config.yaml
n_layer: 13
n_head: 14
norm_place: "pre"
norm_eps: 1e-05
positions: "alibi"
qk_norm: false
init: "normal"
lr_mult_o: 1.5
beta2: 0.95
lr_head: 0.00443
grad_clip: 0.5
doc_mask: true
steps: 5666
MLP neurons of a small language model. Each row is named by its layer, matrix (up: input weights; down: output weights) and neuron, and shows model dimensions 442-537. Each number is 128 + 24 x the weight over its row's rms, rounded and kept within 0 to 255.
A block is one neuron, or neurons of one layer that tend to fire together. Before each block is what it responds to, as a language model described it from the Wikipedia text at the highest values.

Responds to: Word pieces or words partway through a multi-part name or compound, mostly place and building names, such as Gar(bage), Doord-ar-shan, Coppin Hall, flat-car.
L10.up5245 [139 130 102 147 108 103 137 154 138  78 117 152 144  85 150 106 124 143 166 126  92 108  75 129 120 138 134 142 106 143 195 140 155 111 125 146  79 139 140 112 145 159 142 147 130 126 130 128 143 139 176  99 156 133 160 151 132 102 141 144 117 151 113 136 119 134 109 140 117 140 128  96 124 137 138 104 155 121 137  93 105 121 153  92 177 109 148 152 124 157  95  97 185  81 100  93]
L10.down5245 [177 128  90  86 108 181 120 144 141 161 107 138 111 104 153 119 126 113  98 150 124 127 118 129 119 124 123 142  93 144 109 129 118  97 156 121 151 112 139 126 138  73 123 149 165 132  92 118 136 157 121 100 126 130  57 112 132 161 168  99 115 135 163 137 123 130 117 109 146 124 142 137 120 188 124 104 155 152 127 134 100 150 128 180  90 110 145  74 125 125 148 172 131 130 102  95]

Responds to: The first piece of a noun or name heading a phrase after the, of or an adjective, e.g. Harle(quin), Wall(achian), Q(atari), cell.
L8.up1090 [100 137  92 182 126 103 130 106  93 113 127 131 130  93 156  87 119 103 143 164 113 151 143 150 124 117 122 133 114  87 129 171 103 107 134 152 124 138  85 134 106 108 199 171 121 157 161 133  85 140 120 107 118 106 129 120 102 108 185  89 140 127 160 129 138 171  88 113 143 132 182 119 103 135 140 179 104 150 137 138 140 164  95 141  93 138 112 137 135 192 140 187 130 153 128 128]
L8.down1090 [107 103 111 120 136 160 101 129 112 144 143  85 117 144 118 166 137 112 106 102 116  90 123 139  88 148  85 147 128  91 149  85 117 104 127 110 109 169 124  82 119 120 106 121 177 171 142 101 143 139 137 142 114  93 144  96 123 166  93  89 125 153 108 107 171 137 142 164  78 138 117  93 131 131 136  88 123 167 164 150 143 146 142 128 116 141 127 123 147 146 119 113 129 141 124  64]
L8.up1178 [124 158 107 157 176 108 143 132 124 116 126 132 123 111 108 127 154 124  99 117 144 132 164 144 112 107  98 127 126 103 110 142 145 130 126 148 118 103 130 163 139 130 152 128 178 163 135 154 133 140 125  95 105 104 139 113 124 114 181  94 126 120 104 100 127 141 111 162 147 103 188  81 160 135 114 181 135 110 107 124 136 144 107 122  91 179  91 158 120 132 128 158 107 129 111 133]
L8.down1178 [155 118 136 154 113 148 107 150 125 135 125 127  83 153 146 108 128 119  77 129  93 124 135 144  86 120 138 132 124 130 132  81 154 122 112 108 148  97  99 114 145 156  75 138 141 141 117 180 154  93 114 138 151 116 141  63 126 140 125 125 146 152  53 115 143 101 122 117 147 149  99 140  91 104 136  88 103 184 132 113 144 140 154 100 107 154 111 135  66 103 127 117 153 132 155 115]
L8.up3855 [101 113  75 123 168 123 100 115  93  85 104  92 148 118 135 116 111 128 155 149 119 131 134 142 126 113 120 126 134  78 147 140 118 143 131 117 100 176 122 158 133 125 132 148 179 124 141  98  91 159  88  83 131  92 118 113 138 141 147  72 124 115 112 109 157 137 123 148 135  92 195  78 139 152  96 149 151 146 106 142 106 139  73  92 138 100 101 137 133 103 133 154 132 142 103 137]
L8.down3855 [137 114 144  95 146 139 137 168 154 132 148 126 113 122 118 106 135 129 100 142 107 119 127 111 137  87 109 138 155 148 103  89 132 130 130 106 129 124 133 138 119 161  79 112 106 111 148 141 141 118 138 116 141 160  99  76 111 153  82 163 162 135 113 149 107 146 130 166 143 111  88 153 113  65 105  71 162 141 138 120 182 154 147  90 139 128  89 132 114 133 115 117  89 146 144 131]
L8.up4092 [ 73 119 150 124 165 111 123 148 146 113 133 146 119 116 104 134 101 110 141 116 146 143 157 141 130 134  85 117 114 142 133 136  96 124 141 148 153 127 157 162 151 142 145 144 177 127 136 133 140 164 126 109  78 147 136 112 144 141 201  80 148 163 143  97 127 130  88 143 155  93 147 131 139 118 102 179 158 132 131 106 132 127  45  87 151 103  81 128 223 116 143 157 153 134 142 126]
L8.down4092 [129 106  83 124  85  94 150 119  95 165 146  85 151 112 111 119 140 162 157 103 112 121 120 144  93  99 181 112 125 150 138 120 122 117 127 127 115 156 139 106 165 110  99 101 100 105 163 180 151 138 126 142 158 107 146 109 171 122 140 144 154 115 131 113 173 132 109 106 113 142 108  95 128 116 104 100  78 185  91 105 118 135 135  86  96 146 128 138 112 147 115 135 147 125 180 135]

Responds to: Opening sub-word pieces of words split into several tokens, especially " w" (w-ither, w-izard, w-iring), and surname starts like Gu-astavino, Pere-šin; weaker on whole words in names.
L3.up1895 [110 140 121  92 140 123 130 141 133  96 119 126 129 131 118 122 170 164  87 158 154 145 147 150 152 111 157 124 131 132 135 134 112 167  96  97  85 146 133 130  98 172 140 149 119 157 125 113 117 139 182 108 162 144 149 153  87 126 148 120 155 144 155 131 171 121 146 169 138 142 127  72 106 139 136 129 142 161  81 120 160  92 176  95 163 109 124  65 111  88 138 132 115 125 159 166]
L3.down1895 [175 183 120 144 117  95 147 166 159 164 139 165 213 159 106 138 136  89 156  68 156 153 115 112 157 128 143 122 121 104 143 131 103 141 131 134 147 145 130 132 136 160 107 135  93 163 129 105 127 141 175 116 114 175 129 136 105 113 125 132 153  81 118 106 143 103 111 106 147 132 120 119 102 107  90 153 157 125 153 142 136 158  87 132 140 118  81 119 147 165 144 169 141 110 170 173]
L3.up2196 [ 76 112 125 115 194 139 157 139  93 121 123  56 142 160 129  81 127 123 134 161 161 141 125 159 139 152 137 101 145  61 126 174 128 120 142 127 123 130 165 112 106 137 118 110  97 114 168 161 117 111  95 121  94 136 110 130 145 152 146 116 128 108 148 145 122 106 151 104 103 126 137 110 139  96 115 130 129 158 117 138  96 153 169 110 112 112 110 147 138 152 148 162 106 129 105 118]
L3.down2196 [117 138 142  97 151  94 131 175 119 125  84 159 116 124 134 131 142  91 130 138  72 156 140 175 143 186 107 191 102 143 135  89 117 125 114 104 132 124  61 102 144 136 135 142 161 135 108 128 112 114 113 108 178 145  42 160 107 133 136 108 146  95 149 166 121  92 148 107 113 118 144 152 114 151 129 164 125 109 118 173 143 156 126 144  93 104 150 148 153 133 135 128 154  90 137  84]
L3.up2607 [115  99 172 116 124 165  94 153 110  93 133 143 124 118  93 149 129 147 113 123 156 134 154 114 120 116 149 130 106 147  97 127 135 117 127 114 156 116  80 120 134 122 106 109  54  91 102 183 126 143 116 133 134 117 129 119 123 133 149 123  83  61 172 122 131 157  84 154 117  93 138 105 110 121 153  81  83 125 136  83 124  98 144 169 109 115 121 140 122 147 138 160 122 104 122 138]
L3.down2607 [ 97 127 119 137 113 105 125  84 136 133 103  99 116 125 126 113 159 123 108 137 143 161 141 115 115 126 135  73 122 142 128 119 111  94 176 146 119  79 135 115 129 139 127 163 133 161 134 135 138 138 137 100  90 136 107 121 105  75 116  93 137 117 125  83 152 116 180 117 122  83 143 133  89  99 117 151 112 143 143 129 101 113 158 117 136 119 117  66 103 133 171 156  76 117 137 113]
L3.up4360 [148  92 147 151 132 111 176 109 104 142 131 168 107 134 146 110 126 191 152 124 169 164 154 154 141 110 106 123 119 101  89 150 125 171 135 155 139 132 119  83 140 121  80 109 128  99 137 191 174 116 103  85 132 146 131 115  75 125 141 144  87  93 138 121 143  68 104 144 126 107 155  77 145 115 118 125 129 127 129 163 157 109 106 108 119 121  79 117 176 184 143 123 118 130 153 148]
L3.down4360 [105  85 128 131 134  98  94 102 101 155 126 107 131 164  81 121 124 118 112 151 104 159 134 142 113 133 159 108 147 144 107 132 133  79 129 104 171 150  83 112 159  85 117 138 161  97 150 150 101 136 137 109 159 150  93 127 102  91 135 117 122 112 133 124 133 115 130 114 158  92 125 157 146 138 124 134  95 137 125 145 126 122 185 156 164  81 154 145 124 133 123 146 123 111 129 131]

Responds to: Inner pieces of long or rare words and names whose ending is predictable (Escher-ich-ia, Stall-one), plus table cells and phrase-internal function words like of.
L10.up1401 [146 139 157 113 132 125 139 136 148 153 120  84 109 147 133 128 120  95 147 146 154 170  69 125 125 141  96 128  96 131 117 118 126 114  78  79 137 113 109 119 101  73 114 117 126 157 139 103 101 125 122  95 129 105 111  90 123 104 145 137 118 151 138 115 124 145 151 130 167 143 134 112 129 136 147 176 138 119 127 156 147 173 137 130 120 122 139 131 134 148  99  85 175 155 135 133]
L10.down1401 [116 150 108 157 116 107 171 158 121 129 129  75 125 117 159 132 158 159 152 135 130 151 136 142 160 154 127 116 142  72  92 101 173 135 111 140 123 118  73  91 186 114 163 163 119 165 116 117 125 151 109  77 139 159 159 166 133 142 103 117 107 128 153 139 121 100 134 173 118 128 130 150  94 104 127 140 132 115 136 139 114 140 112 113 121 113 106 124 158 152 128 153 146 139 152 125]

Responds to: First word or word piece that opens a new segment: a table cell (Arn, Hall, Angus), a heading or list item (Direct, Towns), or a sentence (As, However).
L3.up959 [118 118 113 129 111 109 121 139 143 139  94  87 146 104 141  71 125 151  95  67 140 111 104 130 146  98 144 127 107 132 137 100 150 118 104 150 104 102 133 154 129 139 116 118 144 169 138 151  82 164 116 158 135 137 104 166 100 156 124 118  94 138 111 137 121 138 131 149 117 127  99 102 122 150 124 111 108 124 117 145 128 150 135 202 140 138 152 110 110 152 157  89 133 146 149 133]
L3.down959 [105 155 141 110 166 138 101 162 140 154 105  60 148 153  96  95 186 122 122 114 110 129  83  90 106 114 151 115 165 140 167 137  89 111 162 143 138 120 108 118 121  71 100 159 117 156 144 147 139 128 126 132 119 124 175 117 125 128  87 135 115 138 109 100 141 165 120 169 136 151 123 169 196 132 113 136 125 150 148 172 127 145 132 140 163 128 103  90 101 128 154 103 133 103  65 101]
L3.up3555 [121 121 138 142 128 161 123 139 126 139 118 126 131 169  71 125 136  74 124 137 104 118 137 123 116 104 130  68 149 127 137 136 120 133 143 138 167 140 188  69 139  98 133 122 143 132 137 134 111 118 131 141 148 143 118 115 123 106 121 127 133 111 127 116 121 151 122 110 141 154 103  87 134 147 147 128 111 112 113 142 101 179  97 165 170 136 122 159  95 109  79 126 133 124 136 151]
L3.down3555 [ 92 119 131 115 147 128 161  68 153 129  86 104 133 119 130 111 134 150 104 111 136 105 101 102 159 113 103 172 129 172 111 135 137 153  98 123 149 183 106 117 129 139 116 142 161 154 157 103 144 131 119 125 128 116 107 158 155 147 159 119 115 121 122 113 160 139 123 149 175 125 147 146 128 132 119 175 130 121 127  76 108 130 147 147 151 113 131 123 114 184 129 119 149 169 100 120]
L3.up5080 [179 158  88 119 126 179 158 100 147 110 144 204 105 165 110 128 105  87  94 135  98 123 124 169 154 117 138  93 114 114 176  97 173 108 118  96  99 108 112 145 117 126  74 168 127 153 128 138 127 123 144  91 123 121  95 162 144  98 148 134 142 110 134 150 115 139 120 109 137 117 159 135 146 133 159 131 127 135 140 107 120 126 122  92 144 172 147 109 117 124 139  92 147 138 112 120]
L3.down5080 [122 100 161 128  98 124 148 104 122 128 139 119 145  94 144 161 106 142  83 161 129 159 123 171 119 112 125 156 171 127 125 144 135 113  82 129 112 128 136 151 158 111 139 135 134 107 116 173 132 150 118 131 113 115 177 122 131  99 125  92 145 118 123 169 144 118 134 106 197 156 123 121 113  99 123 148 122 126 155  85 115 116 150 112 123 143 118  90  87 126 130 137 111 139 140 129]
L3.up5195 [167 136 126 188 111  88 114 151 127 128 142 167 141 126 141 152 168  78 115 102 142 103 172 118  98 106 116 110 159 125 131 127 134 136 137 107 170  72 131 147 135 149 113 154 122 122 127 149 117  91 107 117 151 141 123 170 127 114 115 124 144 113 142 125 135 138 163 111 132 140 136 169 154 163 142 184 117  69 148 156 156 117 137 104 147 147 102 146 123 113 163 126 109 139 145 116]
L3.down5195 [155 118 133 110 148 118  89 153 141 114 146 132 115 121  84 124 112 140  98 154 176 138  84 193 140 122 154 120 159 149 136 101 105 145 145 153 112 177 100 130 139  78 127 102 121  96 126 127 126 137 117 100 132 108 111 116  77  63  94 153 144 150 108 119 149 126 128 139 129 100 160 132 165 120 141  88 159 156 112  92 124 136 136 142 119 127  96 130 100 132 134 151  93 161 126 133]

Responds to: Single digits (mostly 1–5) as table cells, match scores, ordinal stems and track times, e.g. "2nd", "1st Viscount", "2-1"; also ordinal words like second and sixth.
L10.up1610 [134 123  80 114 103 145 140 158 129 110 118 152 131 104 129 134 140 116 155 107 113 121  97 145 149 128 132 151 143 110  97 137 142 143  76 101 140  93 162 117 115 139 118 132  81 117 128 115  96 204 135 171 162 112 115  85 127 116 115 140 136 122 129  98 129 142  89 153 139 115 169 104 172  77 138 102  85 106 136 126 137 145  81 107 131 116 101 124 135  86 127 122 116  83 185 104]
L10.down1610 [120 128 116  99 128 101 161 107 101 130 131 113 121 122 133  99 148 159 174  92 132 128 154 130 136  86 140 119 141 101 138 142 112  99 119 106  86 147 151  90 122 150 157 180 124 184 161 129 123 102 100 118 123 133 149 143 145  86 124 114 124 130 150 107 127  82 179 149 104 136 115  83  97 140 144 137  91  97 151 161 118 122 143 128 130 104 115 138 121 134  52 132 144 106 158 147]

Responds to: Fires on the second word-piece of a word, right after a capitalized opening fragment, mostly in names and rare words: D-ah-lem, C-ez-ar, T-urg-on.
L8.up1679 [104 145 118 128 110 134  99  70 133 175 129 157 138  93 109 131 129 125 101 160 114 160 104  75 109 175 105 155 129 116 140 133 130 114 158  91 123 116 126 125  74 107 154 135 144  72 146 155 127 144 165 118 120 141 132 166 155  86 124 152 104 145 189 119 136 130 155 114 107 155 133 105 119 205 149 151 103 147 137 152 102 179 145 139 133 110 137 126 131  94 104 157 116 102 141 131]
L8.down1679 [158 126 135 118 144 110 128  90 138 133 145 117 109 111 143 116 133 132 110 111  98 119 142 135 119 140 139 117 148 112 131 136 142  73 128 159 134 149 105 114 181 161 148 121 146 135 137 135 166 119 107 109 105 161 113 136 132 112 136 120 132 116 126 134  90 126  84 171  91  91  95 129 150 143 124 108 130 152 107 150  65 147 156 135 130 142 124 152 141 139 153 114  90 134 109  92]
L8.up3275 [118 119 116 127 116 124 116  87 101 131 135 139 166  57 138 168 132 108 137  82 160 159 121 137 113 110 160  96 154 147 167 142 143 118 108 121 123 140 138 107 101 130 164  98 118 122 196 119 142 131 161 122 114 150 134 139 118 108  99 119 148  98 175 136 168  85 162 138 117 161 150 104 140 141 148 145  94 118 115 108 139 150 139 104 116 119 158 105 155 109 103 135 138 139 130 121]
L8.down3275 [149  98 157 123 144  97 113 105 145  96 120 129 140  74 150 140 119 129 133 167 123 175 132 166 131  76 119 126 149 107 173 139 142 123 166  95 167 105 115 136 128 123 146 132  90 117 119  82 104 107 105 113 151 115 131 134 108 115 202 149 129 116 121  86 157 143 125 108 124 168 140  91 129 145 106 138  88 158 113 139 141 122 190 132 136 150 116 138 116 140 147 133 143 131  95 122]
L8.up3279 [140 162 152 151 184 113 144 119 146 165 136 107 145 116 105 144 155  90 124 131 147 107 144  83 114 110 149 104 141 165 122 134 158 102  99 130 139 166  86 125  74 148 130 120 124 120 123 110  72 116 144 127  91 112 140 150 140 139 146 128 147 112 173 145 116 132  95 148 102 125 149 119 138 126  86 112 159 131 119 144  91 114 153 101 137 135 133 136 142  98 137 136 178 139 135 128]
L8.down3279 [133 105 148 161 131 165 114 140 122 143 178 134 160 121 123  87 138 130 120 186 119 138 146 140 159 150 150  87 149 133 146 149 124 134 134 134 137  94 118 107 170 122 126 106 135  96 114 127 116 129 126 178 138 130 161 136 148 182 112 111  93  99 102 123 130 175 104  99 127 129 129 121 112 128 165 129  84 126 103 123 123 145 103  90 163 105 143 135 144 145  96 143 134 160 127 141]
L8.up3658 [ 97 145 112 152 141 137 116 126  82 164 138 191 167 105 126 119 101 125 155 140 129 150 126 121 117 183 124 136 139 139 148 124 114 134 126  67 120 129 115 136 110  90 167 102 130 133 153 128  85 119 132 121 167 125 117 151 131 123 121 140  93 144 160 130 147 122 167  94 134 203 156  64 131 159 126 142  83 113 146 108 145 133 138 108 118 156 115 157 136 119 114 148 109 159 144 158]
L8.down3658 [ 69  98 190 133  55 107 168 101 169 153 138 133 149  93 150  99 126 146 121 115 126 160 135 140 179 120 151  90 114 148 118 154 153  93 130 157 120 109 118 124 148 106 157 142 142 145 131 125 102 114 133  57 129 129 156  90 152 160 148 158 132 107 111 136 165 122 104 119  95 182 113 134 136 150 127  87  44 140 138 114 128 167 148  90 105 133 134 124 108 155 172 108 112 159 102  87]

Responds to: Inner word-piece tokens in the middle of split words, often rare proper names in tables and lists, such as Arch-amb-ault, Ser-aph, Glott-olog.
L3.up966 [108 126 100 123  98 134 137 104 101 123 142 150 134 133 149 108 127 104 166  84 121 113 107 112  74  96 157 122 125  99 116 127 119 150 151 127 168 157 154 106 119 154 155 148 124 106 142 137 127 146 112 143 120 107 172  87 156 130 118 104 137 109 131 111 166 125  98 116 129 147 131 102 177 122 118 110 114 105 118 130 148 160 138 128 161 153 199 175 171 120 119 106 138 137 141 120]
L3.down966 [143 131 149 125 119 147 123 119 132 127 116 108  94 113 128 136 142  96 126  94 116 105 143 147 102 168 154 111  94 136 126 116 147 169 168 110 118 176 177 115 110 107 141 167 135 148 137  74 117  92 103 100 140 156 138 122 111 124 120 122 137 127 121 142 119 108 161 144 164 121  95  97 192 156 117  96 119 187 136 128 139 114 100 133  96 110 132 153 147 122  99 105 144 156 131  70]
L3.up3490 [109 160  96 113 141 130  98 118 128 172 149 110 108 141 133  70 152 125 137 169 127 152 165 136 106 133 121  68 117 149 170 132 137 168 131 145 144 143  93 126 146  84 150 116 102 133 143 133 100 148 134 122  97  99 122 130 123 117 112 136 126 135 151  84 156 143 141 126 105  92 130 112 107 126  99 108 101 173 116 148 103 133 106 125 148  94 134 164 126 144 161 139 183 111 115 168]
L3.down3490 [138 139  61 156 123 146 162 141 104 130 155 158 122 108 109 131 141 131 139 157 121 107 103  88 138 135 158  94 121 120 102 126 139 126 153 136 126 126 113 122 124 130 119 112 107 149 126 133 134 121 131 146 162 125 101 112 114 103  98 139 120 124 123 131 100 122 146  91 135  88  89 150 135 136 162 124 103 161 139 142 134 121 147 139 141 127 139 129  97 109  91 119 154 136 141 117]
L3.up3765 [114  80 153 123 120 142 151  88 105 113 137 148 101 113 148 112 178 134 125 105  78 109 140 132 160 141 148 118 133 147 161 186  95  78 115 111 100 146 151 124 170 135 124 111 100  94 105 128 132 140 130 151 146 153 130 131 128 141 185 147 130 150 129 123 156 134 141 142 132 148  97 112 136 140 134 145 114 123  85  91 160 126 157 123 104 140 123 133 103 134  96 112 156 175 150 148]
L3.down3765 [205 131 110 125 128 130 179 107 109  94 109 148 135 133  97 108 105 124 122 110 138  68 101 153 108 155 162 137 135 147 128  90 121 149 146 132 117 135 142 154 141 146  98 163  94 136  99 172 132 116 111 120 131 138 129 121 112 169  99 140 131  86 122 137 115 126 123 159 175 139 134 122 139 155 146 111 156  88 115 141 184 122 125 125 154 146 170 118 118 118 129 108 105 123 153 131]
L3.up4101 [107  92 138 143 146 123 180 159 142 103 126 125 125 133 101  72 112 121 129 139 129 102 118 135 125  98 132 122 143  94 116 144  95 147 160 145 141  77 153 116 154 170 121  69 186 180 114 114 137 157 150 130  95 115 118 145 131 127 152 117 102 111 126 105 140 156 138 151 173 104 103 113 137 140 125 124 110 163 136 129 119 141 138 119 130 100 147 167 126 150  99 135 164 119 158 102]
L3.down4101 [ 93 102 118  76 148 126 134 125 132 141 105 151 105 172 183  89 130 149 132  61 110 100 108 139  79 138 155 169  99 102 132  90 135 101 133 118 137 131 137 135 116 121  72 127 156  74 129  98 142  99 109 118 133 133 120 141 124 136 143 152 120 119 107 143 122 100 116 123 149 108 117 102 111  99 134 142 103 116 140 132 147 102 179 135 155 114 117 183 161 144 129  96 120 142  78 119]

Responds to: First word or word-piece of a Wikipedia section heading right after == or ===, e.g. Background, Synthesis, Expedition; also first words of list items, captions, or new sentences after a break.
L8.up74 [134 192 111 184 152 168 130 111 117 140 113 121  99 106 107 138 120  97 141 155 138 128 134 124 142  64 111 120 115 152 113 144 131 143 134 125 120 114 118 136  90 134 147 152 142 124 114 158 162 112 138 129 142 138 136 130 152 131 168 137 122 127 180 165 188 170 106  97 111 131 106 101  90 145 104 128 101 103 135 120 122 135 164 121  83 119 122  78 140 126 147 129 108 136 105 137]
L8.down74 [ 70 158 157 150 139  91 130 128 124 136 104 102 168 144 158 104 151 136 144 128 100 122 129 128 165  85 138  83 139 151 109 114 139 137 114 132 150 116 120 114 119 109 170 133 147 111 159 149 122  91 118 107 131 153  95 125 150 116 165 119 110 107 102 135 158 138 164 118 148 119 160 128 128 107 135 143 111  64 105 109 185 107 173 131  79 122 133  76 157 131  65 148 114 159 112 149]
L8.up712 [138 163 114 184 132 134 145  95 130 138 127 114 106 125 105 124  74 112 150 150 133 172 111 122 102 128 112  99 161 142 131 147 109 158 131 131 109 133  91  87  83  94 120 136 144 102 150 110 137 136 137 121 130 116  98  89 150 128 136 115 151 109 125 151 134 151 112  64 117 137 101 130 133 146  78 132 171 124 145 109 142 134 142 136 113 116 107  80 170 118  97 157  91 121 116 127]
L8.down712 [113 125 138 173 123 134 118 125 129 150 131 102 190 134 121 108 130 171 123 144  98 103 131 137 133 116 111 104 124 149 100 154 154 114 121 186 164 125  88 135  96  71 108 134 124 141 105 141 105 160 133 126 152 168  97 104 175 104 154 108 146 141 116 141 175 124 174  79 142 128 106 136 125 130  86 141 136 125 142 116 142 134 126 131  83 109 165  88 128 124  98 126  91 131 138 167]
L8.up3446 [134 172 114 187 115 143 120  89  91 128  97  90  99 109 149 118 104 133 150 132 129 131 154 118 111  77 147 100 131 104 160 148 158 133 144 142 147 128 104 123  64 137 126 158 151 120 158 112 147 106 126 125  69 121 145 101 125 101 180 142 100 114 182  86 146 134 101 105 101 142 114 108 109 126  76 123 157 141 148 144 106 154 142 123  99 103 153 102 176 151 109 165 112 119 113 140]
L8.down3446 [136 142 128 137 169 117 130 144 128 131 118 106 115 116 125 151 163 137 145 130 123 100 135 146 110 108 126 118 133 165 130 126 160 117 105 170 153 107 149 123 110 126 132 151  89 131 151 144 147 136 112 126 127 151 113 140 136  99 174 150 162 112 147 183 134 153 135 111 155 119 126 143 127 126 136 162 103  75 105 115 179 145 137 147 101 150 120 105 118 115 127 152 109 112 133 151]
L8.up3822 [131 145 163 131 111 116 118  63 119  92 118 142 124 150 113 123 144 145 126 191 118 130 106 130 139 120 149 146 105 151 153 147  90  99 122 165 106 152 109 112 109 109 165 126  87 133 124 129 115 116 120 116 133 166 141 107 143 101 146 141 141 100 154 109 152 148  99 129 138 139 113 105  97 145 138 118  78 119 170 148  99 139 127 134 132 150 129 113 112 193 130 128 142 120 129 155]
L8.down3822 [139 122 109  87 162 116 143 128  76 146  99 103 111 106 118 135 117 119 109 123 126  78  91 160 105 117 113 138 120 120 119 112 138 157 122 139 108 135 154 124 135 135  73 125 100 124 106 141 187 110 113 115 138 125 128 142 142 109 164  52 149 144 133 128 108 140 110 128 140 118 110 132 171 110  64 169  79 165 150 122 110 135 164 112 119 145 120 102 146 112 107 109 213 154 134 114]